MLP neurons of a small language model. Each row is named by its layer, matrix (gate and up: input weights) and neuron, and shows model dimensions 96-223. Each number is 128 + 24 x the weight over its row's rms, rounded and kept within 0 to 255. Numbers have three digits each. A neuron's up and down rows have the sign that makes its largest values positive.
After each neuron's rows, "fires on" lists the tokens most often at its 100 highest values on Wikipedia text that the model never trained on. A number after a token or word is its count.

L14.gate305:114115146132122155135164145112126102116161184131100142083111143109147110143119156115142142122121139159130158127091126092078138165148117127115100125152092116105074147107091168116150166118127126099179173146121101152159156122169084115148113134161129125169124131140172140170142137114119101129121106128130111158142111121101114146148157150192150185095153134132129098108135122087135132128135
L14.up305:145081144121149124100147135150113107165116123176088130117142178143127151120138131128134169161153112151156129108158129106115116119121136152107097104101101159141110139135124130138157182132152118133147133123118110099108116133172146102153118140128105102111128118139127161171157118127162123138158119126128097183121166121097152132124127148121109126155136087170144104120141137128142136194097
fires on: " Del" 18, " al" 16, " der" 13, " del" 11, " di" 7

L20.gate190:101099118118141085155110132159163168160166140111089129129118076129122136121126142167122158128095118123096102104119127090071119107116137119122117130147125082096129138089135138154119105132087147125082164101128109125145123137174169118120142121096088134118135121109148127082120157130149103130117103125143153129169091124084113134124131132113138115122095119067115139144127120159152107113143
L20.up190:171145114137151158089090113112110130129174124094109118089156144159166066149157094156110108135114134154126112138120117118146110138137122099118147107151137151088146160117133137102115116148127130131103154133098134151161145146106092128142083109134123130132124104161094127109128122087156061144123136129208124127063181138100144118111126121166113105131140144113096162104117124128100130159074
fires on: "–" 21, " of" 16, " res" 7, "F" 7, "-" 7, " in" 4

L17.gate100:115111071111100146137094120148149167138205116148131112110146138184145121133132137133141103109098153150102149120118135141097130094101141129153126139181142156097156134118155158121127181147192153126151098141131148129078115093120136135155124139101091114155079137124117139140105155162115120116139200169112162093131091122140144114119134115157110117160138176158149113132131115127120131099147
L17.up100:155144118110151161088136093158180066123122135133092118140141105136122127120160121135081106120139102127131115131157150124129108101132086128152100173155145134148087141176103149149160114135203093148098114118127082166154144155095115125132146099110152107147105091111129097132080147090100110096160136140144138087125157120129103122106166152116111152133138158164066122135113087131129155107152
fires on: " A" 24, "e" 16, " ft" 10, " end" 6, " as" 5

L9.gate223:100153109157163098122150094129166150114164148108144141119140180155126147156175133181098113146146129146110119126100135145109158133111134114093088140129101128149128162153139128138142168147121104093159150112120118108119153093130107119108082145106031134198166122155100110135159130133106104112149123139140144128135132118112100118125154151138148173135092147115138155110129151105137155139135
L9.up223:128126120090121175115136146125113159117155086113089141144141069117123151113105149151156106121120101126121135092163135101129129187101102101145129104128111126149138118122105122122134097137132120140132140132140127118125177158060094115129150173137130126174130139122128113173155121082113139112156127096122139116063098123094136095140119083134116136121139118133125101124123127125155045138144
fires on: ";" 20, "|" 15, "." 14, "15" 7, " However" 7, " |" 5

L9.gate545:115093084096083151133118136138150115109100129135112151115075112114080119127122119146104172133117113118092136154124139142127085133108137129098104150123082121111104180134124133169174134093163167188155150127119129116133170146096116118123153168090088113109121106139132147125092115145140091184130169145140132148133134104152113074155097114119099134182162173121129134121117138125132126111144
L9.up545:129122086100049128138117143144137136104124114145062129098129102099078103108140108147127186163130102127119147112107149127136103156073139108092120126110133102121113158130134122139181138119156149146160118122112136089136149160102138117126121171111118084143086093127100146148092074149122127163130113120088129144117131133177151118126107120126140097139154167112124159121101161085112142094161
fires on: " final" 20, " special" 13, " Final" 12, " Special" 11, " Royal" 8, " average" 7

L13.gate228:085133147148151112121123133107156098095154149179155150130088162160128136120094131134145134121127142092116159127100140130106112117155151162130111136170116159066094162160091173108138115115148116127150131157174135159120112097152152111110138155099105150117130120150138120110129112146154133148115179134127146092115148068167113107179160099115092148082138119096119154117122097164113098105132
L13.up228:174116084130143146124109133115145170137179089122139103115108080133107131100138119119143129123113131107137116140156110100119155123106118127112202149109117123140141128138139133148166150118141124124113143142184136101106101122148088126098091159139135092162084087124132186154135121146132149122136096111134134137146162116105123094149103140128087147129119112166077131129169092120189144140127
fires on: "=" 99

L11.gate656:159101092140130140118144084131115121094102144070057135146140130109076159131128152117136139142104088118108129096143117151116133191149099154123101108141136124142107145148126141176137137125148148127118078150127182090130196164132141177126115152134113124081086119104115143123152146132137123126124132160127129119135148101098145095111096120159107126151117121143153067113118141109122111124133
L11.up656:132083120144132123125158090163105096104117173115119123133147091123097172113117109119144164135138095132101150119124099168123122152141103106115094144141152142123126133143143137201108153178143134126090123093105152100137174131120163130087113181153093115126122157086148124102161137163148117140138132146093161168137120122134142117148085130116124148155135109120144068118121127088093110173125
fires on: "\n\n" 29, " tri" 15, " Special" 11, " average" 10, " wide" 10

L17.gate106:125159148149138122079146099137174111137122111143111099137122123168139153137158136169116124143092152087120112103178114119114083145111135126108116101128117138113149126111135122155148186160172130156090151153110123095142153105121140130100112137129131087161126152138122111139121143115133133137091132095109136146110104136111136131178170128140129158111108106100124143076107129098063112095114
L17.up106:104170139103158118143110121120138158133090127152121125111101092109135153131121145139166134091182102082158103121106120097141152151102102122105120081107148119107124119103122140118173130133086091170147127115090133135130168136064115131162166090109131073147132147117162136188084155100097112135166129116125096136156135144112134122111121101149137106114109100127094079101104155137117091125140
fires on: " $" 33, "." 20, "$" 19, " |" 5, " stra" 4

L11.gate350:111098132098158141115111130128123142128109178155127143104132142096097160090135131108112163101144107138143133100117139104130141173157134152129089149133115100142096098127115153108138166098151150137146102127094092172135170111131110134181101159136080097126116133181146172135137094157138116168161163132108112143158155113115125133119126092176078141130129151140143108139102136106142135166134
L11.up350:131092142109146113099115147147109124111123173177093114151156120091099144100125116104127164112153090143135152116145147080150144145130086150120106135141161119119100134136128123153149154132161135134150132120067099145129094121181146121148078139124084085140137128167138174151120099127148131141143147106092124145159123150103156138115114136155110120134133174146137143136120161096124110129141
fires on: " el" 28, " Le" 22, " Del" 19, " der" 14, " del" 12

L10.gate65:106094096107098111140163114144161161136170127107118133143098172157137146133150105115133113155088122136137164118129119135122094140175147144144071094143111130126141154128147130145182145136105168143135129107157089142111137142139166127151125124109081162175144145152147136164115104142150135151115160159096134111123114113151101166126159152114135124150129145110112134148150141110124130059108
L10.up65:139130120133120124138148170131134155102092138107109145138125103139122111088125111104163144139129129113123128107118150152153132121080131148152114122099089196078162139125134125123077125149131103125127098145119162132156112189110155120130133169138135132158076171153117122160113118142155093122113141099110155133096132121153127140122145138121076098126154142155106140140132123105165089107163
fires on: "." 24, " |" 24, "|" 19, "\n" 12, ":" 9, "=" 7

L12.gate258:093124112116083100126125147131108146143144155149140067093121127133130148118139129102130154099151140096131148122178094159132096136127137149132128131099120173081153105131159127117135167120177124106152121121155107093137158101124101136154105139124137124133126137163189155135101131142095172141129117134097115131133121132176101151117143105089140161127136141144132141118129142149156124137089
L12.up258:144091083150115141130136110133120095111145132092112123115086124134200135113139133144159130091135133138142139100142158163047108150138157122132168174139180104136130118128139125114131158134135137124174135138076144127144111125116086139149137144110152141135138132130115133159098086140063160112142088152163104134086168143136091122150151122093141144164138130125143074122115148124113159171110
fires on: " b" 19, "hab" 12, " so" 11, " cor" 11, " ce" 9, " pen" 7

L9.gate455:159123165154110123162133107120146163128114151133088143115112155150124096158144139135183122090144173130125151125150113128131155097114149172105100132113090163137156166140119137112141111096120087157129123158135137141097123170135144099154104161107076110171114087149131122147151155107107142161098172150127165141146156095085132122143129126109100130151124154164120178110138127087139107152102
L9.up455:198127112146135151165179110145157164131148116136116146140125127147137146186133139114118099142138113087127154124130153127140130086134124109097095169104146162145157144135164120159132135147116082138136115165141158130093106136152139133162134215139094143161142164133170148125159098112133154166094161098098121146156122135111135147147122118114119102129096108079115160139127135116118106141124
fires on: "=" 82

L7.gate126:120110133120150151087110120138116182129197118103116143149132154094131132151128138157136119100110133129126106137125096133123133125116150156128130109115093105118114111112110122138131090121120096122137098141114152099130121126093130079153097143144124131077147120151114114121157104143160143113117169079143154102149092093165111157114069088141124103092129136182119158110113172128072157126100
L7.up126:127140127094152118124151117115120110134116136150119112135138110127184169139127155121102149139152110120082151166100117121169145091114132165093168121142150123124158129143163136133106148103110148109172121120104140134135108131158144155110144116104116123142060087145121144148115113157095130120096121092131103144143111097168113130160116108164153146112105120102115090138127135164166114172123
fires on: "uc" 21, " football" 20, "ator" 14, " 1988" 8, " 1984" 8, " 1985" 7

L7.gate71:138144116105095103152129123086120102139179105154119152125127123137135134152136120149131077138120163098150124102124125118119127114143103115157143108096130139072125105184132133138138127112131124148135113196160117119138099116154137087123157151126118143143143168133157141160144137151094124132126129153138140128176130152192125148170152092151153122109142119204125112165124106131129078164156
L7.up71:124148081130148110070106141137130148127145168130111066138099131068141107121143180147089087124122111142098096097112128085121112072127134134110156130148124142146135110124111140135117131138129101120134148099117103114151148091159130162061098111110147098116116151122174152120114136129119137162124133127136143121140147104128123127106147206151106139132129148150124112162114142167116106116148
fires on: "ci" 37, "uc" 21, "gen" 18, " 2001" 9, " zone" 8

L10.gate15:129162166104167147134163120140099131146130153145096186145163172119120118144120113129114078125086098103114150159141132098088109152132163140141137144132120161095156112111192136068093119121132121129124108136133116151100143106105122114143147132136080162101162135097146159113150153134123113121123163139118109107173117094188114121129143121138137160104148074079136111134123085086119130110153
L10.up15:120147101123157097136140168135129124131123135118146158164139114133120096117143111174116097104126150102124148136113125116129129146143096130104125162130103113150177137128138115148130135126104105135115185174134126079105123092127163151136107162115114121167158111103093143153138139164110141108105131149101158153116124132135131080146079117113100095097137068196137135157152133145128125136165
fires on: "=" 60, "1" 13, "Cl" 8

L14.gate265:105138154178130154160106149139165133150165085129174115119107104137115107107127158094125112118154187134104139138130138132104152124090145127145122109108107115132145150146171134105127134096139140141130127137176114126135072104161138081117139113116103094133134093090121157120109142156144135182095138132118137145160171127138154104148107106128084119118110091111105112155111132121158123084110
L14.up265:118124138108138147143169122177165085114134172086129126123122167117125123165103112159095131136119089090127126136113130125114153091137118102101127141129094157139120151144094155146179132132098128106130142180120129174135137092117063120179070184139164140190168121113105127119139107106159126089111153120090105118099089118119126153150146095133115131126131138131083134110153135085140124136130
fires on: "=" 100

L9.gate565:137147119184123146125125100124128151132151148112138139132105170116082127133122087127152138123122120100091151140142117123096178129113128115147129126160111152111136153155139112114141135104136134133117165151129145131126110109098144132158144096159140139112084163090081141140089130100171117149095124108108125069139130088147101087098124130125090119101146120116085127105165096109153104117103
L9.up565:133154126148082135148139154100119115098135116109102105147098136121161102125088125151127094130097140118151126126151106126108108136100092100107167162080121138172153139116116071136127134141124061088117091142113131084110153144118124117119112143102076119131106119100126115202139124112057137103122127133133113125079122140117104095163126088134112171136128098158128128109161128135159173125159
fires on: "=" 100

L15.gate83:112107134123160128121126095147129135099140126129133121115092172188126107183106134124134116138109134141155109103132164175096097128143130127132140114135115158114134123157156135052148166122134134183073143122123104170135163104145127175107162134145080133144134147126150137160146142124166095143129152083132102138112184132152138122109101122108112125115168095113132133102113115137101141094117
L15.up83:119155087130119094121183118138114121091165131117166128088142100115145114142159130173150127121097138153145169138137104161106108138139111098087163153101107134124120090094126122116221153120133132117102138126145121107165162136102135090134164139127131164112140136160099104151110115125132110121149155092167154131131128122128097119106140109113124103120108079164130115120133121091172141128131
fires on: " of" 43, "\n\n" 22, " for" 13, "ic" 7

L10.gate679:121129143128110106132113143127138108141125185178135161085138168121138093125102140120090145130101114135123134145147095084129119103113144125110159130173128145117144137130112134115138166079107111109160131177145079121078089117121118101139121098127099134108142165127142074088086117137126122160131141157081157101150100101090127066141166074137129127139121117078117150153125114095112085142121
L10.up679:119135120133140134169151126151138147125138163161125178114080183155127127185108144114088134141092110140123137140153112111117112085123147134117112148129110115137114140149114101109156176091140105127125144146155090094076123141137129104142109145085111155138115122122147073130115112174134136161089136156091155123112104123085116105168187087133105111138121135117104168143172084102133084135126
fires on: "=" 100

L14.gate678:133119128130167140132129163171167125125170120111179134091102123175126135114117122126128122130192153141102125108156125125083089087100137098123141116138142157093131137123128155075139123138127157153087116161175156119146131111118123157124143146095120103146158091116119089150109160121175118130111179152194128113123093139136101123128141105109122130148153112151095098117126143119115146108112
L14.up678:052118099139135119112106153164118121132137110129161140106132093070146120155143086142172148116100187138110122160133145125096146124080120148095129092141148114099105131104172121111092172179080125121122112110143134151145136097143131141123125100101141121139147113118095124128143148106189134135142146096091121106135157128125125125111140109112145121108140079189131122119140130105121161139103
fires on: "\n\n" 59, " of" 10, "-" 9, "0" 8, "\n" 8

L15.gate587:128147162101118122096115101144124078169132090118121154117088123095109125111136156117171125120140110167116151140127130125114118096165117169155121121126130122103115147110128143155142148109149118116178155138165116157104127126134106138168105110112169145130144127063118148048133150129059132159124140172143134135104144108146106127096143144086144108110151162133151145158156145144140113159137
L15.up587:110163130111198123137120105169152142095153116097111149131109104149121111170111166145141129097136171118125158101135123151104131153134174113135130115099161150131132148119145141132140124105127085124109095111121102149109121132111111087131145103130136111111135117133122092123109134125137101142140136139179090095066148156089093111153119153133094115128127131133094123119130155080105155111096
fires on: "ne" 34, "ck" 9, "ng" 8, "mi" 4